Weights of a small GPT-style language model, trained from scratch on English Wikipedia.
Size: width 512, MLP 1344 SwiGLU, vocabulary 50257, 63.4M parameters.
Architecture: RMSNorm before each block, learned and rotary positions, biases on query, key and value, tied embeddings, normalized queries and keys.
MLP neurons of a small language model. Each row is named by its layer, matrix (gate and up: input weights; down: output weights) and neuron, and shows model dimensions 373-500. Each number is 128 + 32 x the weight over its row's rms, rounded and kept within 0 to 255. Numbers have three digits each. A neuron's up and down rows have the sign that makes its largest values positive.
A block is one neuron, or neurons of one layer that tend to fire together. After each block is what it responds to, as a language model described it from the Wikipedia text at the highest values.

L7.gate57:114177134137165129081113107100085117105106147052133167068105060150131118144146065083174113100128137093153094160147127124106156224171188136141117111106140068178177145112168135101081106132090127095118191136083149146123140102118032166098082073138116084093130073149187143119100103128118166124158159151092133121098108223139117119160147101152091124091072146112115107098120178127131120160182
L7.up57:183174142180139118214115151082115034106060190039133171169117136164224084139104138099128135134133123169105127096126166116111182158147182149087064147152156083142155206173152156089122091166109129124117128161124138104079099180181133166062128162114104060073117098103168179105152183068092104106116150116138111116147086199092126146162139131161088098126072135129098143151153192098103113173160
L7.down57:109085127083099126086142106102056094145123082103152129162134102106119162094138133129103167155174163156110129111170162211069168136113098172085135145133147094141162104084142174149167180077114127152169109157137075166146101159107093130126134087106076174091053161150165155114097115104066141106096145135155129108163121181126055194139215093156123115096147113119104128115126140124205100073124
L7.gate939:118159143143176119117087097149106136160095159179103079117127118149063119177120158102092093102114115077139119173106131104070150128117119111095121151129132105162131106059135135134161097128163108107103136155152217116152143159161089157202140167134074094135178116067116165194187129116124149149156151101069159133110138070110085085132212095121062126074132172159158129185145150118150172141118
L7.up939:141099168197126063116137163124079119156106111130079139123162105089103147096137116112117086103099190089144181132108135142092116143174121122170086176118141163137076112158142083101172125138049152125158098122134054111131168066143132125173130064166056055114143138147114153140103087124124101090134102176115153134102122094089138089147162155091089133127110171093102210128125195116109126147166
L7.down939:115136104149132138104211144127167112083155078105141132193143128181191196070124116118119106137065165105116117076120152170135129110197141135141129163153172136099209149143124085132088096069132113111091124102153122075121125149122143178128094053116124150168160159165110125095111121109106157097140110090113098124150158101109154160090107091184087061083171139102086160116112118197149106100151
L7.gate953:139132152148147151104114179147094140160130097150133157099094175145146227156201065098073136087139114158110142144141094121099111085153199093090128095156116079129116100111171080126111153092146162123115186090120107166177120147088141110118145117175112095156134165092146133120138140121126089156128137167177133156141148164163154108102159126075095144174090131182176114145151186124126101116126
L7.up953:173109155040108164184140107147124138123130109131140090170067042107096156098144091113110105119149111106121193131163163161132104130120122112152095107118153184073081148172141099115102099105065095116137064150142139128146126148137155148131177111112035125093083149118138115071041089109149103105155102148123149112170084155146115156128101135100134124204180103155175186120168199126124146167165
L7.down953:164131151182128172094065200153094114142092104103127135127134122133132159152169122107129142166168128152167117088161132126146103109159192150137135165148118119126105106169163174092138122142118175128179178150162141094156152164106186117126120104170126111147114161155111026141119135155150114166152163155132223020180119174101097076051143094094117185152128093121114140129140133135156159126091
L7.gate1124:147097106160118109157121148165099140131123119097188137107134133133157158127123122107145121098068138136166031144127181116135136131155149103119128094112112152112132167078137142150119070166104129132091103116129132133136158087069153136115211163129051154120134136058169081166129157075098132081115127107000119112158075128166166174178172100153099189129106108138173129145147158092166100109109
L7.up1124:121127118128110097135135123131032104138121103126078118145110146148066156108106100122081124106117173110141100147124175128124159069078127113130150117057118141112183199162134152129169144113065117135096109164144208126104127135160167110119160072122126137106189104130105102166087076138139159134136187073156144121123116157156113101177149115175111173122143154128086138102121125153165100141105
L7.down1124:133071111119069134122151142089103141131096152148168117126145093156092130081164136122121134088184094105173143133090229189150132150037099127137139082143123119139164085130040099184114177125121106136118161142139105125211065186133121140166172182166168120129083124125127107182117083116105173108160082198146117105138094138135127093159169132117047122083174131104186140148154087141187131130128
Number pieces following a split-off first digit, mostly the tail of years and decades like 1|990s or 2|020, plus small digits in tables and units.

L4.gate272:143070160162131118096177076166125127102131136135093123092118164066039154177157076092108112090120108132120153099147102077136173114143130190065075140080071109102170161175103169146136083185137078140136091140152071152151158101191119098087134175083090076081119165141135128153139113178102115103158127200111119127122098127107138136125137088103096141172200131147157116090131180129143098107196
L4.up272:134111129106115174094177137133138107100103100156099130123147086131161153171147077158194132128130119136145135086207141150180125103202192159094128095123138050117187184144076134120065153124112135128128114085143163204126083105156089142093065114159092136096186164125094139101153138098077128193051114150148152156146148089190111100098138109131104173170151151114122124135123094106123116121162
L4.down272:175115076104108079134127158082112055158091182067093136156141118072098185153221116088116081090142056107131138072142135116116117177078120132125141129149086120167104099067117169129165155127114179107223096100096134184156134170124153126179169171102063062113142149127180162113129143146039128128127148126142130137164091145124127179145146066135116165141111098078122123120166139107105137078172
L4.gate384:187100071141113102143160093098083172061089152092131163132146142150116150179150167138070148136121110104153136112112160123164093132140159116130148152094113212094117150108103113100112132143108058084170101143073126190161170111093123124111136102113143124121144119168134113143152080154106084148134090141194143158068100104088130120148157164104138171137069154151168133088101127135127147129116
L4.up384:150163109151119123144180096127178117134116072126123188123131130092121099166123173125069110144155151112137073106090109112182127144163158148094071088144113159130128170143135146103172151184109141091140146111112229080141108093166137116175134124144103127150150160179107110150113092096154082150157162081134091143156125165126114143165166141138114123184100156126102155113090137112167138097127
L4.down384:078141138096189119147053100160134089139115198085167113136113074126176100152164111131111127108149159144081029209113099116080124124081132056162151098099165109156122212154134134164127147143115153118117086099158171112129100117116115098105164133189124139098134108129151087114146150094128204118134135095120153165119114151120124062090157124120113138164103064128156054170149174062134134102180
L4.gate641:150121125170127087154145088169130092084114078093123148150083244133142147118119099151157095113083123126099086132172134119159135139145149138117092152125097145144111139107115142112105104147112176123126113159163162134076104157169210105136128160154132140108112145138098115120153134128072203130104098142196141143143157126129113174084116148186104207187074183156113086158129121118138134136167
L4.up641:115104093201145112155165092085122104131141080094163131102133148151146134151077185158152088158068115090161123141169171175075156126159142066105131176080157077106114125116139152093101068155114209127198072151217137148042072139103148122113110177097127085163088129203140141109165135105155123116157127149128128106100181121105123168136160122210116131160175139146158156113156093176122097183089
L4.down641:169143124164161157195101166153108046055120151142052168108123105102136098133143111173123154131102127109143048179113151130102133141167128176130140090150129091161104132113138109111120114177120145132143158188153153109125117080146137104064173168142163087155146186163134127112086118126126177096150149172170157153084151086152063126115149130158081151168102120103121141115178150093118142138138
L4.gate1075:151117101180132135110141132155132083108192139160140133099084174140090158159121086140158166114120169098134112114130168111087194105148119151098095128130092077081131128156105191184117172137100125120111095138169175184139110124099186116138111142094152061140122164135091164112139108090108070174142120124097124121199149136131157147097126090138140130157125214129189134112169184151136074124163
L4.up1075:173156109173158164130152080116151161080143132111138148117151132138065077149136107171125113150093162143085129106133092103141196131097161137150179132116088171154137088127169139120170152150110135134125124142129129102124106111159135129150100116161111062121181177109140058115168152101141145159107102146159140129122197148124090154156058088164080170151126112095135143063144108154110150128123
L4.down1075:156126118094081142163078175141125085093089135108102142161098118171050159107100127110130079133048061127156119127138138181122120103147163128118117147198176184086107126191128094120076100107120123132141127157136211123102097168133108117159145143184141199117143136128108154134092096124120129243149192138119090113091073167124105162152148158108162152137149158170089116123154103112112106151151
The last three digits of four-digit years, after the split-off leading 1 or 2, in dated prose such as 1'986', 2'010', 1'990's.

L9.gate1042:106159121109102154147089134133093117116128172121191090131129143132149124150148124133062155105102134122119160137138100104128166125169159164151146113098110115107098137144095125111150118110124089142102163159126132101090128120139146177111125173154127161147110103135113160104168106097121118112135123116166093138043201165094151130134157150137144176127122151164134107209124117118140097099171
L9.up1042:124164119221146084175152145187131114118138113115108112169142155146126126145125140120124133117151108151146148131041147116187112146132134177155091140160121130118120168102153098087091124127138186126169110159119111102140120160189120075104086187099090133079116147140101133170139159092110143212189112083120166145159108169114104151128112156127121120166065179168063103117135061087059111102106
L9.down1042:155073084137099184113125124110121084145139149128141144122163130068111104125145135123105142145106078102157156154145110136190123125128081102057120152162163106101096160135180139131145196123061110144162124165082115095126096111122154076156173117145099183126139105149115089068090138071111085117107130073107086156113108174182115162123131064133124104129122114094147141142154114160119181133112
Year digit pieces after a leading 1 or 2, such as 2'008' and 2'017'; row-start pipes in results tables; and words right after dated events, such as announced or UEFA.

L9.gate778:163112098129147113152092130137136113137130187178187144079143145098137130180111160121073112096131138124121103059073114170139127161100166153140134104141129159105141153128127057096146099146105104129105102165128086177106177107115146072122168165159096069143137091166150131155124156135096173123088159089183139149046107136104100155130134139138131149157145145162122121186125083093163127105146
L9.up778:146150177104177129169098099117100171134191151110138149116156097101085086109080110148154097176122067122155108128154154183119066139113140073086138139199142113085090145132057108124151127081136147134126123114196150123139119105124102089137094150130123156084125137124116128168091102145131165144187105080071102131165165111168161086153082132127168113077103101171098145122071084130132083129125
L9.down778:109092152063108101126101122169121127110136049102180145159113128140088132139143046131155089116119113115122138110105111134116176115073095117087161167152149141109167121179158115154104105066146081142138177134112080047109129175184151095127150176161083136119103100145173202126069109084109189101162094112127089135156080138062133110141130125145147097141121151117073146062111134133122092085140
Preposition-plus-article tokens such as at the, with the, of the that introduce a specific named place, organization or thing, e.g. employed at the Division, at the Eurovision Song Contest, with the formula.

L4.gate355:109144098098118073111111078111174105170149148181130149094112128120109166184114181163145123133071127173117116138079140150089144142171111168103104100171126065164114153066107148137140091066056132087117146101162112176127115097086121107136132159093109125167130139136139094092138156082192107066083151082085141160137086156106109046100108095164156135125148166131138099128086143181200149219132
L4.up355:111117155176102114102128098121194152126140174218144168104142149150156131094110143122170150113115071143062132093193098151098126098157076132069108057131176085114119112130125110124104146051158196102164081154108163139117091186167124169069136098124145179122125111120193133117139117099136121144139110098121094144110138184106119078119102141163073104123106072096116168144097123110179128170163
L4.down355:075138197134100161121133094144141110121101128160137138083125096114141105121124156177240110154114125121109132143129090132159187174095144108056100082111160086098149177137107079133127186087114132155150086117159143109166160078171110073085207129117190109147141126148113174151100122078147209099160145092146111168092107108110117111123132135116163043157102111111141109136143078126153120108154
L4.gate383:181060077122074156122125092130145087164127132127080191087095104091134114148094067127160091121127087112158107130138096153163150060073135102156201081135125108099108125100169176114137076108116166195181128130113163181141104134162195130127078085156134127156147133157129157113133090102086088124131109102129161169117097087165158173146112096131145113143167091131159131140243179148145223151077
L4.up383:113123073055094126148126245164141167196117109118115183100077076149141100113134148170119079164120122126128148145109128148112143128145072101129108151138125106113135150101049163126154151122163152188154106140112193064123178089161062066104103124161127091157120164141143105075125114080124127124143154167124145148190060162093140147102151085156158100135120092116172112110124145153142119167173
L4.down383:083127120129122128102197167155132140173151115082117102157132122134125108162146133085159143132139100147163183103177135128134141141067129128070169158143123179135135115109086104113144130105169089151188145213119126119099147135191142054226155159080123149111104148117120143097152120139118137168097078120109170143128120117079114162201116102158156142117123175139128133125104146100126148191100
L4.gate1052:106141095073119185144125145087095124184176039096129164089112133157128139089033066148144133185146111100157114121153166116106110178070138120071104125185204122171145126155097070142114144101096168171166131103129099190123097120139164159145152162086216151147119088113117108135158126088068151088186088156126163171181111064156111073173085108112093143137082063140189133148170137107140130125143
L4.up1052:081126125074171124104136133219138161115090185112150147133162109148188115177095075175067120181150177047118153135122102064111123131095093131115092140141125126099108134062085094060139102119132107104120104131191033155138138135109101136144099137137119153147115091139190155097155116134144152100183110125127120090096123139143138124060169076075123137115222109195105179162100118143123127085144
L4.down1052:120159125087145137165125101086141148045117208173147152133096139136154159140134061133164145103142103101123159163138145118081084132109019145119163117138138145128097100167100080078173118146113172113221128103083086130127148150118156103159126184093094026126110123093142161110134130107158161094110128111118146109050089107083088135093081083118071170091147037106092172150133110132112069159076
L4.gate1163:146176157112133132151150125166160134093145124120096144157138160098122127125121090153089152066096080187113135180210161208177132165119119102138122172090096107129107110084128069116169154144115102188155184101138153130093153119141174112116149097172079145148137106159135186119153124146105182135123150095077122175083119106105125134138095098106154086183106131117156102092132169109113074112132
L4.up1163:140185129081085109086078118117124169183129111099121096103182121098177144112113081097110111138098085162157121122121128085162136085148103137108102166206082134107165178131082131095113071198150129144177169127095133177143153144096121099114145155114103170174159113153110094185131090146152147114144144133130154190138098131120149111154149116152119099138143075149159140130138186196209072172131
L4.down1163:102148107112139038129136153124119106123117103060102150168186102060148142089155111131138085130108103122111179149219069142138107148031118135112152142084144106087141074157118132102130098138145095117175119161179106208108163124113109074177091068104097128193146194136097134114129066122158139126125120050143145106107101088086151141111191154117090122194097154098158139139115158140096075109142
Mainly "with" (also "with the", "with a") opening an accompanying phrase after a verb or clause, e.g. "escaped with", "expanded with", "evolves with".

L9.gate309:097068113122152071117170133133139137096076143159060076119181137159121112191055132087103132203119163110148106139197084146079140139151183122148099138082126171139171138144163169074106159177133132151128130121166132163166120116074086195086102203158098103152164141109168131162113201108108171122121135178134115110153056092132139136136152138133065106123095160133147146126105098132080117132101
L9.up309:120106133137148047193114149135142099163096091130127165116133110166129119095130063111088129173083124116108169153169103104095189136160150110117107100178133103146181071104153207122126173126167102095115078173126067069106150097127164191101161107124110150121112178113143096110165154155162128097127127188152149093140139155155127124095162064064131124112138036107091148116139111137067112162108
L9.down309:101163098132103076137143135141129177060087126091089105125072141136119106141136095080090096110089120095124155127104180130120090141162179123107081134179153160171106132201132114145154123098151082163129118180184088137117142143129139156077147104128078139138137161144127080122170141129099141118152107117187117114119083119156115145166128159118146103118092069149105108138093103148101145162187
First piece of a name, often non-English, when a new name begins after a comma, "of" or a line break, e.g. Ma(o), Pa(asikivi), du (Pont).

L7.gate638:157138075147079105073182117028069100187139167165155145154114174135086106103109141142058119150148129161143094099126096134147123113151135105069103158103189162069125174145102083148124136100091146178156113083121114104192187137089103100111116108094134080165093091074144159132139161164147158172128084116130087119108129175112169129076127112138142128142165117098118115121043132173090177119117
L7.up638:113119082117143104145147080129061108098107161155185108151052136180100092144113169084099134149157111165100120149144173134124108181138106115117127133087146089096143195121117105139112115126125088089160155122127093133137170164142112078127188095120131112165102136132129150128093146154118131115135131120103138147195117111208131136136156085131165118133111068099138125121136162178162135088139
L7.down638:142173150172170106116170113140156139121163126212114115110104129099111140134157134123159145151139163137200132095077116161140054124140116102117126174129151127134173081130134119067154121108134149120148133139124123135125084153094156095101161169179130168146126101164159189122128163122174140140059060122140131154170085171168186137139158124136192083175112124159144167119074175180148128115063
L7.gate712:112162151141147077165111097110097082175118056074091065128140109088109168126161137118127073138114083129117100144182112147133115081089152104159180221134123110101132162127134075103174148147161124097095135143148142132152152080168174053135157103151125126160072119096126115109143109102115116093124168120138110127130142163118112137191140153152123106120118083132108144107131165137135141120098
L7.up712:099154171195093139185126126082104070124161104125128161109174079085092113101099034137162068129116084165101148101144088109091118126113127145053152117128168131114152120158092076070100131109102132172111094165180172191154216076106107089147174089127150045180022131100183128140153101069136139067123155110162122072167110093152098134186111095111092103108085125150144188109174070109173099143098
L7.down712:110101109105103144187135091119155138165171097132102121151144113109122137155116057140143087128118104189178113080163107052172097101096113139116134190120139151159156119151121139172157106084168165121150070154119085168193100171130138112108096135149098162134103144138209173127105115099144132178140101147122127145141124103128083028119083141132116144169133142083108164112178136060149123191116
L7.gate842:146118179155102143112119132101152149121151110096147145163116109102115136161152175117137138106105130137064066127131137176114094145080106137071166202112098137149080130047171117132061151164152159136187125065108090168143165107063200129133132045102136126114128162135106170162132159031107177126108118071117156141162110144078139160135116180105180087148098118125125128129047066119105049143108
L7.up842:122124121139116071116110143156156117157146107064185089161146140145116137144097123146130155146130170142140122214141072162136066181152115132152111167122102129094093104157124102204168133098099080127169123116180117145155130135105157087137128126134091173145158160117136098170092157143167104155133180083077138150132111162135077125180102111139161096086087074206137165140096137140120086156085
L7.down842:130107148138047152108160157095112143127087134166125162167165111135099120129078139136095172103131185158137147114089158122115158155077116100095117162175107107133164118158157066175129168071094101153116129219167085114089153151076139100107137153067110117111136102097116099171147115141095114132083177143177134152148097152177203069133162070150141110095075094121182184053089144151160143183112
L7.gate1294:166063075171164079158154092141124133097097148134151149158109127168133154155137144132117150104122170154129158133148116150160120128129145129111172139094145117135058172168130032080135164159141110129169107137107042138110158100139099125132191112106132108140155112126112120133131107081159160127144141098092122130102096152120113101131179109146114079087130132168081140161105165161130140160169
L7.up1294:115171132122112075104164171062135124122153111188111129185146149141123094117077092093121133058119114177080173135079124062149147137026140146124168121140172069138136089174128118137086131125106116092116095123114103138131102149137128096119132052066145134132145126116199126115095105100120133149143078124171170146109099097132130110161143043110124115127128122120155142087076118074161072169161
L7.down1294:126112093152155127136136116134157123149137083066096138126104085149085100111121108143149145108074104173127115112126116137217097123106137141065143137139142112071123167143136095091109157112121154159111143125132127160129112135107151109140132142159166158146119140130144170139125129085150054129149149121124167163139102110095119122082175104159126090158113078105099113123059157102095100109106
Prepositions and negators after a noun or verb that add what accompanies or is lacking, e.g. with, without, not, no, received.

L4.gate180:100137151166136037104122177126128086048119087102214098129077135174128116147150094177122041172124131166119127165120149120157127137123177158069121124143165049132076100122125174160103144183149104145136088129124117136189129121132104146182091149116107098160110124147166149102137179183124111091131163072095141113158160074134132138148178118094144106145130113126149107206149134074208111118100
L4.up180:130152068167082154150137145104080047143110129089134069148213150095143101067133133141092165112129055127145075165116127129089094129153122104134185106125156168151147120144135150088094139096149148177071104092137120151095165115118080154157114090161143206087090147102157127108047146060149138160082143085110146174077094120109190108120178119191137144126137104172116152089142084132177108131135
L4.down180:161136139155153160092142152068138131133149152060178083104132175071124151129134141127113104101131104147123097143105135113115155142167164090134168121124109199172102178121125103156146121163130142110083094133162155103168191172153118116106102128135180195136076102103138138172158255099135152105103129173096145089078121163102102158084108150148114134057118114141206110183058115066178144098133
L4.gate200:136098158120094095072121138131092181125084151079087143141158119139109150090087141132126068142111091117099100143180063100199157118109097109132131127171118144170161122186127104105103109131101112090198170134159130082137112118107168177191088140143123115104134137167162124080148145185110139089097140121147126116075149189126083143111078202034075114156126104119099150159088101062126115158134
L4.up200:087136115130066130117157089177102087030176078178183129159111144146082128058153136148105154162068120095154097132157170154193146102127147127093149155111161145093166146162152149143105156177081160162171163131136106082146184122057178112157095130172171124110133161132107133161101164099098134116128090080133097080094095169160147113142155088064146155120126050148086088153140164101149157110106
L4.down200:137165127082134110118144145079134155114092144146129130146145105142158146153173134125081150127126204190071255109091093123126143169108128131123154161109139183112126081077166125091097119124107147113118118082114105119093125127100122124112148175140099116148102117156206066184187206147128148139088135136079112159154098116111144112142155098132140160165128151104152105121186101162148103159109
L4.gate304:152164135133108150075148182122136132093101096136204165192151076118092110073066106093126110049116160098145110147115126100096093178130127128216170147055098172130095073187145136080094158124125079124131067131109139093121117127129137120084100113188137081117112179140128153145117175195115126092132129128191115140149148076128122088112094166144140126126101089217126172113107103122130076156158
L4.up304:146140113124132152101072130115146124086079117089184100159142079135129157108157116086129137102148099105064084205137120137085136170121085097130150121170136158174118146202165107102076142104103101123098132112113146126136124109115101098159166087155105172082145129125164108178150185175165143116147107108146127149112139109168178112100152140152102152149217081155104148048087117153103081094131
L4.down304:148133130143120155182169127075057140142138125161119154120088079167121086171146157096135113152167101144118123100118105094094108134131115140182185161144094187104112163158142127119162170145140176123130153099080097105081100133167140108128130133093059159141150079087099090063168134166121121122127115185122131136117162166077141074151058103136124212106149085131089143120192114156113142112102
L4.gate1045:125071112147147115148215198138104058079132086134160110133174114085112120116105147046204055172075097140134107163128137131116113167154157157073161081126064109184183155161123158121128077185105148120167100140115120126112145159112160150141110116163138089076107142148138102090177134112124106194188066166087104082133106094139083095087088145123146190110134119108117124088104185068157112087105
L4.up1045:088069145099067123187155180133095057144106148127136105153107086067112172108134139136117101176148130137153161117215116170087154128154155084049127123144117092088103191113165191096134089125091126160195183107126110188069140103074150123134148142092075119081114131134158092123141154129102155126182096169083104062102118076144141094152187174154098136141132104082166151128179140037121127134162
L4.down1045:132066183065118172131146184162096132101106115143111095117126117149083136126137088154141141126137115096116130161096055111123060124156098122061144109131121159120141141100134136188139110137118086159148097105087104058100138130123172121211151146133074072143178209114131157109103123153084169052137133180154119081105127106120147139123179126180130147143131174130108125095110086126072111146109
Second word piece of names or words that begin with a split-off capital P, such as P+ont (Pontiac, Pontifical), P+ort, P+en, P+ang, plus a few other name fragments.